{
  "num_hidden_layers": 16,
  "hidden_size": 448,
  "num_attention_heads": 7,
  "num_key_value_heads": 1,
  "head_dim": 64,
  "intermediate_size": 1216,
  "vocab_size": 4096,
  "hidden_act": "swiglu",
  "norm": "rmsnorm",
  "norm_place": "pre",
  "norm_eps": 1e-06,
  "positions": "rope",
  "rope_theta": 10000.0,
  "rope_fraction": 1.0,
  "qk_norm": true,
  "attn_scale": 0.125,
  "bias": "none",
  "tie_word_embeddings": false,
  "parallel_block": false,
  "extras": ["capped logits"],
  "init": "uniform",
  "init_std_qkv": 0.0248,
  "init_std_o": 0.0308,
  "init_std_up": 0.0355,
  "init_std_down": 0.0355,
  "optimizer": "adam_hyperball",
  "learning_rate": 0.00574,
  "beta1": 0.9,
  "weight_decay": 0.0,
  "lr_head": 0.00323,
  "warmup_steps": 196,
  "schedule": "wsd",
  "decay_fraction": 1.0,
  "decay_shape": "cos",
  "final_lr_fraction": 0.0,
  "batch_tokens": [32768, 65536, 131072, 262144],
  "max_seq_len": 2048,
  "doc_mask": true,
  "train_tokens": 557100000,
  "max_steps": 5374,
  "dataset": "wikipedia_en"
}
MLP neurons of a small language model. Each row is named by its layer, matrix (gate and up: input weights; down: output weights) and neuron, and shows model dimensions 298-425. Each number is 500 + 50 x the weight over its row's rms, rounded and kept within 0 to 999. Numbers have three digits each. A neuron's up and down rows have the sign that makes its largest values positive.
A block is one neuron, or neurons of one layer that tend to fire together. After each block is what it responds to, as a language model described it from the Wikipedia text at the highest values.

L2.gate82:491541432513415530452465523461473539522569575431546601524558535564391545454443472545503485506462414434505530479525448516575458456475511406458405473559544494488418575461393525501408511566459444563448521548527552484555495551485532494510456509491479468397515423493498490463549499589391548500414531467473547482468501493530470499540463421530449527477478538514473540535494438551539525551492
L2.up82:561432490487424525438430500630504523602535552430505496541545590488478482521461548469600458438507493547439574490508453578548520572509531443565419583559536470432469469503487417489540518415527463440502464582501576496561531476481414557531504487496450530511471494551540629571492548555485392477446616450566433462514462544508492525376501551581525408511516541441542553512486409541440455519459
L2.down82:612463546571457404436450505537488550528457508452606498537557484431511521522504485486512550495474396415553576487509449519552458548445607486531473520470421490481560443453591452530481492485595492526493477508501498453513458498489507539422511472563526597451447477522348539451441539569475436537481555460521533519558577501550344569485567467597523485563575435480482589504477497570541385528456
Responds to: Mid-word "oph"/"pl" pieces

L4.gate640:479436483498526454544502466525453504535410439407518514391537550412477479457567559508511442475524394511537646438501362504543480395453559472558506546415516525496588529504599533504492556653510492495554505566521475415539440562562495540513518442444503501446572468631512542628465501477484572455543496433488461456509462499532506546493564475547493546547460422480621551486601480461483450497544
L4.up640:527467537483557473506581511468549574528508514546520503435545600471409451423554476572463465539498417504521571498508469477526523457493568456557515619484523464433528543523499440447532465536492491531592496526517430534500514563514542436515459492456537457460528443542476411564539538519510545461501501449484502409426476441466433538516411530551511570509457423487527483382581426539528548520586
L4.down640:470570508517494383557490418455497505505479528514404544432560451497479446448482458430506569538706439485512564428572422507480537540490444555464452491564529523529539504507615430497514492537481522533505466562578471473515444542575491489475433463522499550444533463647454481550465608526501553484468494518450508541458508549541676568507462524568540470601530406485585564527520385511481509482525
L4.gate877:527465417481611569555482487515433510442432434511412560462503499600455478512510549513509548499459531489450582463464541558477579466478522485566504409555537532503503617477500482446504523541431477491457482558543597481592382433358442474505472546509489477543461457495513429556576508417460430588429521383612442536494538516532495482554376622505518531565496493424578493515537422468483508470586
L4.up877:548508554541533481534473529498519443542476495546455467561472633547452448582508547569385511483451526494475583433448443520549500527444622427460486461432540504515539492464560536572465607546529416448434432527489543453522447507546510524389404457480527515570549489550517536464498517498486512493529511496527443463486458547479532466508478517558532473459515489398382500469579427444494504479523
L4.down877:563489559518468481470517464492444468491579459478482496508444531553552552462530535553430579554637517507514510537416483501521544572439569493487485557446418580447510546451572462518433487541503480469417490556530456489530575473593485446533458511560481522518493454560465540416520479546526491503550554509494436502465535505496667458515492580515493488593478500496570532520543498504453495548582
L4.gate1023:484464468407489429575492585465565510558473550494436471434588548441569472574490407467515532480457467491427576465515470488512523482513540509491433428486493560469482545465549484555447524411484482450520540593449490436528548524465474489490391467504501480463403500508581412536480514530372563508523413435507588558460508502564481533546492562504483499502477483532485478457521473522463470598428
L4.up1023:428520430542579523404503519502571471454470526458525523519514502450443482542493467528515460527445320453398465466487469496554399507451559522582471543513390547506468473416557549409552416534519519548466550484523434518570399484537451439428501400490469468525536491513507480601502559548440466416473531499533487446509453529494527456587583467542535520496452531535494491381520401488487541511491
L4.down1023:508471466545463493596463417521484440422465541502490498493523533424525449533472549468477504494630451505507451357536434447470462566455438572511448519487461554461513456478556477492528532527548479477419511500462536435518446558536511475490498430495461601551502443580489529582460550444490518502477496538602541525541507445577623543500526467535559512573489505537531503445419478427444489461464
L4.gate1163:407418445514578425518574473537557534424481610547521521415403550531536614550473537519531490503501461466502410414580450437475429482420559475467511471479567540453455504501616438437430511520432462609551541419483516450456396490440493483473516471555438472455529412536475518411544524519500537539545479505507491531465580507493510518529534462439538522487476544467482555487506460414427478498476
L4.up1163:536506499494495591481487551486498539521517476517512543522417531412470407524451393514423494464482525523485511536547543421529484596495604602616519487529489568505493480500472567503528443469516431484555541508591503525570534572464429438551547446529453543610476551624586490553483496543457467523589477506604477556563564521518491599525544461474456515425511454466495513419518607563526548601426
L4.down1163:447514405588538385563539538467517453554515450531382415587486487423551498498538465574601446545580505474495529486501472514424508498565501516505526551528546481516450464551480419513549498429425458412419549461529484600588516485556530484448453484518524527529475504522545533507519495436478592499474491463497470530482535493501524461512540546566508440455529508491530535491565524421455516487452
Responds to: Word-start fragment "pl"

L9.gate250:524505521444499546605431540474508419546392623522476486555444513467480407509552388523472403541474496567487506476501528508521473494464525557482506451509543540477486491550475483483478450425515581469523506469462476547547424538500536568588501408588519425503535463388556527480543532524497552582552543528446506501400497439546438487414545482579574452511482436426466493402599490554552586559485
L9.up250:508588579482437427578499459508454502518467509524509560449555503431450555520539525500468503494467604473480583453553525441521558495526447449544515548497559440504535477509414513416421503580574557506497451577473510462506451501556538417457486427514503481380562518382533434575425508399479546539602471548471480460430470509565471471495433557463539523540494585601452517513474420572452515543499
L9.down250:572550584467528474683486433516560485450460527481540557534487544518460445490494397488415479505454454466516471493402506549480513551450502478469550455536552491418507612549586491454437506521642461564589505527545477527519457441527449489436517488513480570455571496491486384546474455483498549460453548502544512521499460498484476482548608587460596480462559534509520536462480552349430526537491
L9.gate892:543509579506457575511521483530545548510464536481532492450555453557469513554485453494530515454494515526442525430469624552506475415493463500501518394496529481403455450638498403498479525490461518482536569549506476526489460437498445514448446449452625492481360443558518474527491412485455491493549530418511577511519524589500486467563536530533401557504510447510512488475458426531506553546434
L9.up892:515570547544384498514489515527568510514509581495495591454522475490564394532503522427490494506553437458420549398457508529437497547522446478492585439463549475490365470585534497497439492533450575532421458503557441497431471550501502501465562467452500518529540530600494503532493408484444464529432409466594539459499553592551582413547513453521419527480575546461495499496498475472490597510371
L9.down892:476559530438551417515514495372484539395416509511501606487460485520500478513401568470442534488634442477517550435454440479479630656524466480528424485490493474479509419472531514495529448585537514553502499480473442517492535529459445487529629492424502478518575536478485468511478499465514539523485460521502479430527447515469597525478513479550548553540559526470457528503524521474573487521421
L9.gate895:445549539439443430525438566506478495479519421415413539479508564474523356469511576394502328462486484551562412504529584539461489570512525493470460466512474524498526571462533556399380466538539552433485429574512509509569469519497507527497524540477526527517575455531442509568469435457451489475387496482410550458471514466535498411504540499477478535406469448536499483496489464520499488556538
L9.up895:493563454483542465513529506523507470457476506566427456419454471561532589511479439540530503486513534624374438447524425553451473498390485494528510450459500531439425454633490536503549491546559498443510465530587536539533405511520506498548477555546510430533565558617604550409444434480574485453508525510490635562507537425532511537521493518429477498454577612526535549463435534533512485494557
L9.down895:591541480387557498488494565430494532519515485398494580580535566436558465560500519540539399502515499472549532500540535535567527501505501466523488496536561456547491486445459500423421535521523558551533474543485486433529515476499441527458537454491562492505496510506539421450493591465457498554575498465548407525455589576453491462437526508503558542466480527504499515482408491510559496517503
L9.gate972:503576503469497564554493501420437504481442481486541512435545566532503557566424452531448533518508473454423448553465574516507493502522516545476555555551523502496496478468563397486531552466482571517584521467518457492470444487478503544618430507457575461497549478482473459495487444453521504539497472464504532482466475527522513530511456532552534458469469501547534463457459523386534498440459
L9.up972:546609490507485561522505437464518442460516438604552561444569507506416432458456439400529512486491490524445495543500490558494614473462483529608438561471506483416584557572598500561520523496533563514554531599555598530572516498587531491548576570469518480475503458452463572442443501437557503529395473459506441429487396356574528483569528542589524497504454463551569400450470467508517494519522
L9.down972:559491531485485554472442535505388567404497487480475468523502438460559410536482431590523519557518487495566530521483596569449456511493562512567452551509559443460534603582485437440386525442491531435593518462479493446549573488476557514533459511503543580443511473500401387473515534518492442528460469535434561574496490508556568479439525456463554434520534490509527509463495506528388476495531
Responds to: Word-initial consonant fragments

L4.gate340:530456503515531452454505478449502499440533434503491453563462467471512513627467521495413525447541520434455574362499497472537474528465476460534491434395483485495520465494470510502509464494528587482578557435418501527473439616516520458513495481450519557423522442528440387528440490605501408445499492534421510462405532545467567514472506505475546463595489509483551531639457511550478444590540
L4.up340:505464517505575521497518502550459401607558497471469490561522539512539389588602531520489457484484493533556491467469570586520478444493565428421560496626507459414543511529617439463581564583471435505494541505507424454458407545442499520512514512558429550450564447479520498502572497498557508545526468593527562546452461553494442365508502482434523476545432506526486551484499514517643489490508
L4.down340:506602577537476477484435469504601482521524496425498487437595421479521578450482495514490542540503598440467455454520459527574503528545559545613480475519432554535496533500515459573588527533539444533474476496459496532427468560460451509569519493531536610487549525482453566466578458461389550480497532500572601497486478485465459517479564495402535519527558542568490476451477529538524477558487
L4.gate519:503588483390557585556411506497562578491449597448501643464498516568434561515553481556496477486521592488515533476471430491579449540520534507511456441523549492410499567501490521562507481567549497500539579515463537482547477621417535493435457528510509418492500469544491519416529508542394438585488488517496538423490433478471496499378494532535515510502520614517473459486447505544493521536469
L4.up519:498434431483502554471488420549547453462519542440494425569457492553522500540463593428530489417487608421492591513497465526438512541532555429498538437507457527543505523460500483505453503497489597436444563612439466452492480405512527498450521510479508492529586551532494456484462435530410489484453541517443456606464432466565515410512531547482544538509464508553500544550516620594436516543467
L4.down519:557481489442551589460476483576455506418543433508466436521498529471625503483482480550507469445607503546457497568473475482473476526524570494539526556410480477520511554533552403478594447488567532573570486476407442456471436544492494519477504531381463470529546495571478423449458503466490424543533493509486477490420449604442515462491432510489538501502454475515475505464400538466542428454451
L4.gate693:405547452503508429517488458588579520479575567568481528447541415401471592574518475531496529522458501449604532530513520470596407511527475420479535540503448539498450563472453549430485384492488448439470553435585467472564504566524512458481493538507490432481531472503531431458607541463456475439444529493518494502557549611475462554442520508464574629503510492566548450570413476465608382423622
L4.up693:451535377523484439480379450531579572512477507466500560575541494489444545462449378449548517513544527484551573407499484562656424454538463498527493496468413566395489476565472515504508442606495521495480577478472465440579542441546566539454472547609409469502515451495507488498589563531473401445449492427510549411478580535424484492378453430488457550541508546502476445605380417431512451378505
L4.down693:525562473508522456503505411501543439532542535564477436491506478418437508467544461508510529421565558401518550446420556523469432488562516498581444569470478508424522439482549553511457569597583466533424467484482544493533600442503523471541427512448483500450577547480487621568541403544564514581448444541412481479538543576533545499474500512439534437513489539465520482486534385401494488492559
L4.gate1060:454457562491544552507379492466478363485500531515511471462545466441454425520455490572538424469439453447389516498521560505526468534447536539500440533474429482548549541517448491550444569550446491423557557454546537498518507563436459485558532569470510524501489422579501425462486538530565384504498553501517475565530535505468458533474466491449542633551397487529498429452486509451596464613538
L4.up1060:481550602497525450533467469544370464591454547456490471449504452515484544489455551427504463519478567383462441448506587559539472477527498481480456522431513460470511531473561493492506527587396548430547492525543495516455553505407500517483593449528494486491480492540447510441413468509583563486527460459638528492463497547584502519483410606434487430554449491504520491458436603433557485452497
L4.down1060:490429600490409449524459410510479439579600529423514524451551507474411545454482489486464460460567499424488452511482498540514490561478462482506511436471584531493515505613531497552495500580495515419474467544524522422469529511389535473580506437462458536479469594652349564463543516538538474514493520586518521541477488522509553447476532641459487435550506510493602532388438606471418584485491
Responds to: Word-continuation pieces

L4.gate124:505534523447480534458510494562532476510445447530423579556425436506446446446530531462430506454498523593594537487587462539503504443598390464395483485511478442435562446517500537545462465528537559451484518586501471423545441569499472589550531657405467508513439480460504444386539527485411572632493484503541402531528559489435465504296520520451550612516468452453503544496497413512484479466512
L4.up124:550484452525467501462519560484534497553508433347512500460450438491445540465575470481439436482532404577482457501559416550454523534618468490568488548489533460400624553517442506448456446482529591489411567534558520496556404500561514433350451588479474550570554521469510431518467477486541450523551459568376472532604421651543531543448493416526503552428541479467398553531512407502486444508518
L4.down124:472530533575481530530561500449421573424447571475505467511459369549565525486501549534587464496683523512546511520530609461537556493541518536543473502462569501553502534455592471521456522456506533475440508561504510514444551544648558475537488607544497494534476539418468521463565492522502444559443482594485510521605538518498643493531569507458487497482504453552527467520537455420502440545547
L4.gate605:630418551533573452472493460532572498512421478511509478516467522536429446527419494473483487412484525543429417441456529536506497594470558486480489489484588479432479513542465510544433608522406508392585506521422516493516519558476535517483525569557416437485516456511561498436489517531530535513495507509530416557491546457477513621525562369527585588462407504511429488477520546493402485443573
L4.up605:464405492543462504508488519510478485509460400473478454477517478507574600538530451475465489558491571616520446461431474528492512455552569492499480549461526539494534441467563509429486522507481456482409557510566540540513531571597520425538541562463389492464480499477482518516471524531437532525449512479515480478490435520509475531508637469632504617500423495564454524477512565398448529487638
L4.down605:543480518448488488455593537427498548568486546519482518455540500472536559406574536431476452487613522527514565549540517487525542502502580549492535452421508537431419488476516470487520434506503492394425519498505563461465508471597457524541528416527491466488456566548435656508445437545524556422536482470543489521476599495613650445555586537490394497463460456610580444480518404527516464422500
L4.gate891:574470444483489595479483451571527490486518442482479497547490518503428635477481534507570532459447542491455538452493495440492541669407575462587511447476574436567516546491488505485441501436505502463523436561548424538572546483422448513469425481547452492487454504472499611431544499527424504496472448539560534455460580509482490468466587505532364526482439513493460427521592604415473547451542
L4.up891:634506520491472553498451446537548559502481423407531513514499509534544525442469578455503602605507558509472482510536515455456563556358502424484462589488580500479509478513456467478466442523567465472507503446504529490474561569459450512440413466468459461462547507547525468490414501418403533465502563451494564551481421538534517464586485506510522439607429462495431460572394504464397540445605
L4.down891:517452467563468454410455549509441503520436466453395531525462482542502566507542500510626469567575440441406548575404549529577531561491518524529535426464578412519481522513538365421493537426568513508542425461499499492465518548480471566449401471457418487503457492572582519542484543539546444421444403441494541499491472488415606495485494439469541531594462489559464463598497554479505543541542
L4.gate1016:531470471499531429459490415452467448493441552506481483517442421572525476528493503577560556546453477547489500431469534472500587410544556428522538472597587567519584556480462546502420492408511587472590514532506465533471512560572456554534503534481529483447462406421563509592530530512477519501511479559464403492444400534624516525349426489467548503462393438522588464535525486548561478435500
L4.up1016:446578537586549430468581497461529476369458491491522487454432442562462540445538473515579435543562450597471503545459458499535557414427540562475420621447579542540531466487459469504450553523533526414513458405488523524483434454514525578543471499534505520515420497450538512676455539570498507481429498515467470458503508588500491455479449551602516495509510479493462528547460492569543478481479
L4.down1016:484587581500429463491535547481482514490461579526505563507430507500415427411572393423494535534561535482510531593523573541495493535485506546575447520431507431481534573454625438447468421497501458514471462384484553559574580516519645538484438448504539567532561585439518501446439496452517457469523475468504494529468518456444582476512559556534463531432522532550503511489521527510458466525576
Responds to: Mid-word fragments

L2.gate336:422356428596422502445527524507495483436445495442449492538533470468430426502465445496414487461457470621449501497451440472497477509441533463501538480510540489397518553490500611528363500517479460441498568466495502574531447592538459496568495517495557529453521467553529538499452533487495570575539532489522464486534561457464549459516544490518521530424517520469471501551512509426536537622557
L2.up336:532518577567552499535394484410468434480466429556507465569486545472570537457539448498490469543439469569494473568493515528514424507499509572418538502493497512494497475486441495623466522451499575422544552435542541453455457462434556430477542522502502405422472485453514556512551476466483466470405571506477350549473518536532470465493434489552507505505406359499491457476433518507553566449504
L2.down336:538544377531548518433504513464396510437524475499464515539541501575407574560505546529480480455550452498513568509571497491586473433437451545535418543542530491513561605460533499485419537429477431418422498456451437420531550550519473559507563462473500500474508564395534465481536481538435484374450505482502485546565564520570561438454536387458535427478492556497563550489554495494521518516570
Responds to: Mid-word continuation pieces

L9.gate144:492558528484446550472527489437561401584368433496436499535566513527485545553505468465550473454441617522509475610502582568420521555530519440586485414444539586546464569539500498453466563436416502453518510523466559485611430445534459513509472461516477439480435444542509461486453455501477408453482448493476501427437420458548487504523590504458536549440504457530497479522489461462431543451444
L9.up144:516497565531487534534511505528465513526410478574390520517657394524415456554540505522543472454537577540482468557494497565552502408493493544501497533454564492483480545564554418469503556480405494388512570456547554390494448511539460498506452417551481456460481412544478535548454429540475545523447507511400488536446566483467491577475566488562527534549568445597497421556503478459532508496529
L9.down144:539459507437481502478528427501413531509570482580544465468421501543491535475557542468428466504576572464521482546520400460493607521454530491557488541486441498525554510348409570568519513575504465486517440433552504479500489516389571506498408544611362535501509445495511502487503513506543544601540557452578430496527556454455611481446474439572495559613468513457489541453434622481481513566451
L9.gate406:476420421498584507497517443463508477485424526575487433552438494541581509481429526533470518539413574430532591497551474494526496527528523585452553467488458483530486590605398613527536556489460570476559449465449546486548577484494400514510492519505539363453601450511399477447507531544653481534504462638512530476472443472487472528525478546520493554484438546447491426530412551457524518568509
L9.up406:459432507443454385520453440457453528504503431472490479518421406448388445428517485575528496601514459529542461612523551413495534470542527532450547463415468541422469569549545489570613605538494543474442496444483487518418470431538606504589506518512503433488519448488588489523504545512488405483646508499513458476439447493528461511516446499578514551539431502536495516501500495457520489442599
L9.down406:460489454541432402482530496476546464396458505545413398498452474480543504410516577599502445420627534580516514619461516532541455554570457504486453413495468475539477529502568486470502521481496573444398497515457440532448582478520469507526438507445523555625501550553489570494496406513578431573481487449520524508479534469579573536486498455480549538533473558482457624488510465521632520501538
L9.gate747:516459460450466530449409404483563515498513473602504421500502487474510501509451453475448496468461536620594560438527569510509449427417507454451361531465454421421559474358528540436448479540570558538578504561470462460567544504428523598562553481475543437568513564510598575561618527540464567392542498439441495538414493478483457504408434574486509557599450484382461450572606464495535515532424
L9.up747:431464440518536356465504466598503569601384521545523422566453530531510597488480440425431473505496495455436451503483559477514412545520539486521400546482492478382448532431528526462488580491441442487583511468479524532422418493424450528517378506578545441514412514470472512475489511378566493489547524499390457505504593557474456535475460472427591507484377511400527497458490463515606461528623
L9.down747:405589443545428416503523510470460576498444445434467453456545479473560445436559524461531479525413537452395549469436572621474476486491511517428513436456426401493481505512509557510480595508441523470495493620543545518461445618451464518465508486473549562466499519546518533538419437488424526445599514433573474501521493483411508544506531456423513450441545553525617486461555439607523528393499
L9.gate1125:458572462418554429512481575524517562555392465470488489480535526405476529497522537427490500578513484391429524407522525503456446515487506495503421412459514499475496526491498522492338596535441514564577550449539560472531495512517472522444442560429417543427547504528514505545418508548486436507425436498458443509449443436558508522470416574442602520579513529552517518490562546425415553597555
L9.up1125:487564378548494456619548485394482477606630545589422368485522493411486529464453484577534526479465555442497517498519585456611516500540550448545482486518489455501507509542411457493539496459458518440532547531471498456482571452415537471519457481510547557573457448504542503499462507396530479603484539526523452391520534512529507548465588627525561538485468450451517576535510477519516475484528
L9.down1125:461479593480525474454572420490566450521510455570484399410554491483611524458505489474410586537378518493518416473521480490498503462486561483530486411510510511484590445468509589412488505435526470474513565542574516417534440449475560517471509534468429600546514405535484489512418467570540503558502498460549500553488527476509386447494481516358541495549431437554486530516489509500506521387564
Responds to: Word completions and superlatives

L9.gate188:530558587509544403493501578553509509557473405473510439511478522488512533544585478517582560548485536478548521484453485557509505495480530418548546455505452441536379485518524372541521489488490513537436515454458517504562507529545401525426430526386479525460522397553561460539512441422517502461463429463454511468484549411491502555480375529586512500557435478500511411574440471579429498440536
L9.up188:565429458519491460479558587521494522504496452519551508478450528434547561614458529473519503471464519449528480530492548549593528512434551438554595496461411543504501471450469560454470549403581518526446547441488596422585508502455491499540510455474585504546451495529535432547427530563539516428565426520491523439559501574433535478480517489469549468480563556529501527549515468511534514464462
L9.down188:528546410565516451431497566559499479530457546505499481489409514554518477536571532507487479476562477579468484486524483510502476547436480522435490527527515413509516556468573454557526472528544533499449473508436527475506488446569486518577428522455442522459453497569507485453560517500416547445513420540479513494456505445462554390483516418490482633575507502523481495561519519560445457486534
L9.gate659:466578411471569454478472531466544517501451553523599514400435491494512466585537488541449539506492496456444617497442541591469468434448536501536516585485551538461499446499571542479517451435494465508500563486459482511535498548402525548454587561505519499511463444559594607407539513478433544584524586430492487502474457474517472458532438448479524516561450508534454551387535493482450511515432
L9.up659:526468537541520487401506564495490381458535486518488443533404400498521491539482449413590430420516506555508537454522577503582555480476466442563551525423507568576409460448605492434496536536539506532520474599603483568452416545464508500410464530536488468489385496482466449527448583544449476522526529483486424426474517569518538519540514494532496507603513501491456509484536477523484426488513
L9.down659:481422468562542512438506523560503451440522538522449531430507457507569488511469489469575423478553527595502528477492520528470538472501562463483493527464465476599545550473536468415503572513500558503446503534472527540415480391367514472450414572395519498555417413479454383472479542533505553488460435448533406423484497538438605470426594492503476526544431547489645446398549546508465530479512
L9.gate943:455447479492489512391522469574546518480455542570565511509473529517518443447488443540504512509503525486572495383543451498534496423524397450592516522473441545498481532584452500459540551505488547479581536632583530410490482436449479369430415569557434514487470477483470443502419469487521503567489465404475524527509497547481459434475463411443489576539539444465612494520504516478517392524529
L9.up943:583511571473512555517483548436442478515521505446471537531600526557442540507559537511467572542521497494485568496526460592576508427492502525481510478653567590486507480434480511524511496474552526496487451504415520450567545531384387626464523521418555534442455487588407483539405575445469563535494521402678511600495430522497489473445496400420465425443547488441460453507421430500470538451349
L9.down943:437444529475524558510547557461414475522477527464516405516442483452466535464556470465441526521550491478555459407470379482439604542519507485487537435539595550518514564432514520616544521529504515534485502490489578444455433442451398526525561399491463500517538369543527383461509506464526477549514493514480333531506432453496517492475574485555590520565512531604467516601442585409457485468489
L9.gate1074:556548632561576515440565446513482486470542556458501586520581582567526521625500432435562477472433568529543545504500520512487503452478512513532507487565512546469468518536424398527505366441485457541517615534425609511559512524474513432490477536468469472482570494517537461483444514497447521582544524487556436429519499497598521439520477528528508508542520486467524546427537450471575520483429
L9.up1074:518543501567555588506472558518498530560497492453598502480464505484463488514515498603600527534517450474595454515533427498612495462494492552600655541540588470458579531398456456454477580538572511506423416544499561539544516397478527477529386535434450402494427486521435496495530484521494441582481481554465513551451453531461516602552460532591546518575575510420450476512447393545543486539483
L9.down1074:527468475547434451497509521518574573551554550414498529502468577435532560506519458513504411587569390464523524488525395517530542478411476403511532523514586454502522548502510427538511522482573493570616450490439554515533489485436508615463518456523549538462476508480502481462567554546431508507486413448491553500529397420450550524491415534493587458502480527543529528523480450603501465465570
Responds to: Mid-word vowel fragments

L2.gate502:445472458458513534441437493451463527495443456402511492479567450434530467483527487428446542521508539524477521511449569438535366525481547425522552538519499519536530513537490448577441486411414443470496451505480520476577500529475537406530399525499507375508583507496535469529528511575479529496600457533424470529448476499478481531457543466460527478455410562547423413560514527468523503453528
L2.up502:499568507542598472427455491412605413502504550517476505518518442552514530539484527462459508617536555406555505462509502550532435536544425451452527376524503502475427624521495435457534487584471420537533495480458488458530463440459562453340480510524538481505479522439516536550490509527533510581441488517470401519470477484546490461486500512496493516480489450430438458526405587533585484600539
L2.down502:483553462586432418446480563516408565472488530599460518560622461536509586546494487481528460452604588509401441487545516434510458472517453480517424560484535554590379452526432485609540476491501545524475539509502509502501503531515464530449453651541483465543466461431554519536544476454542492536517514592501517434471494527470531444454458554538498467530473496521479440505471532516501453569451
Responds to: Word-completing suffix pieces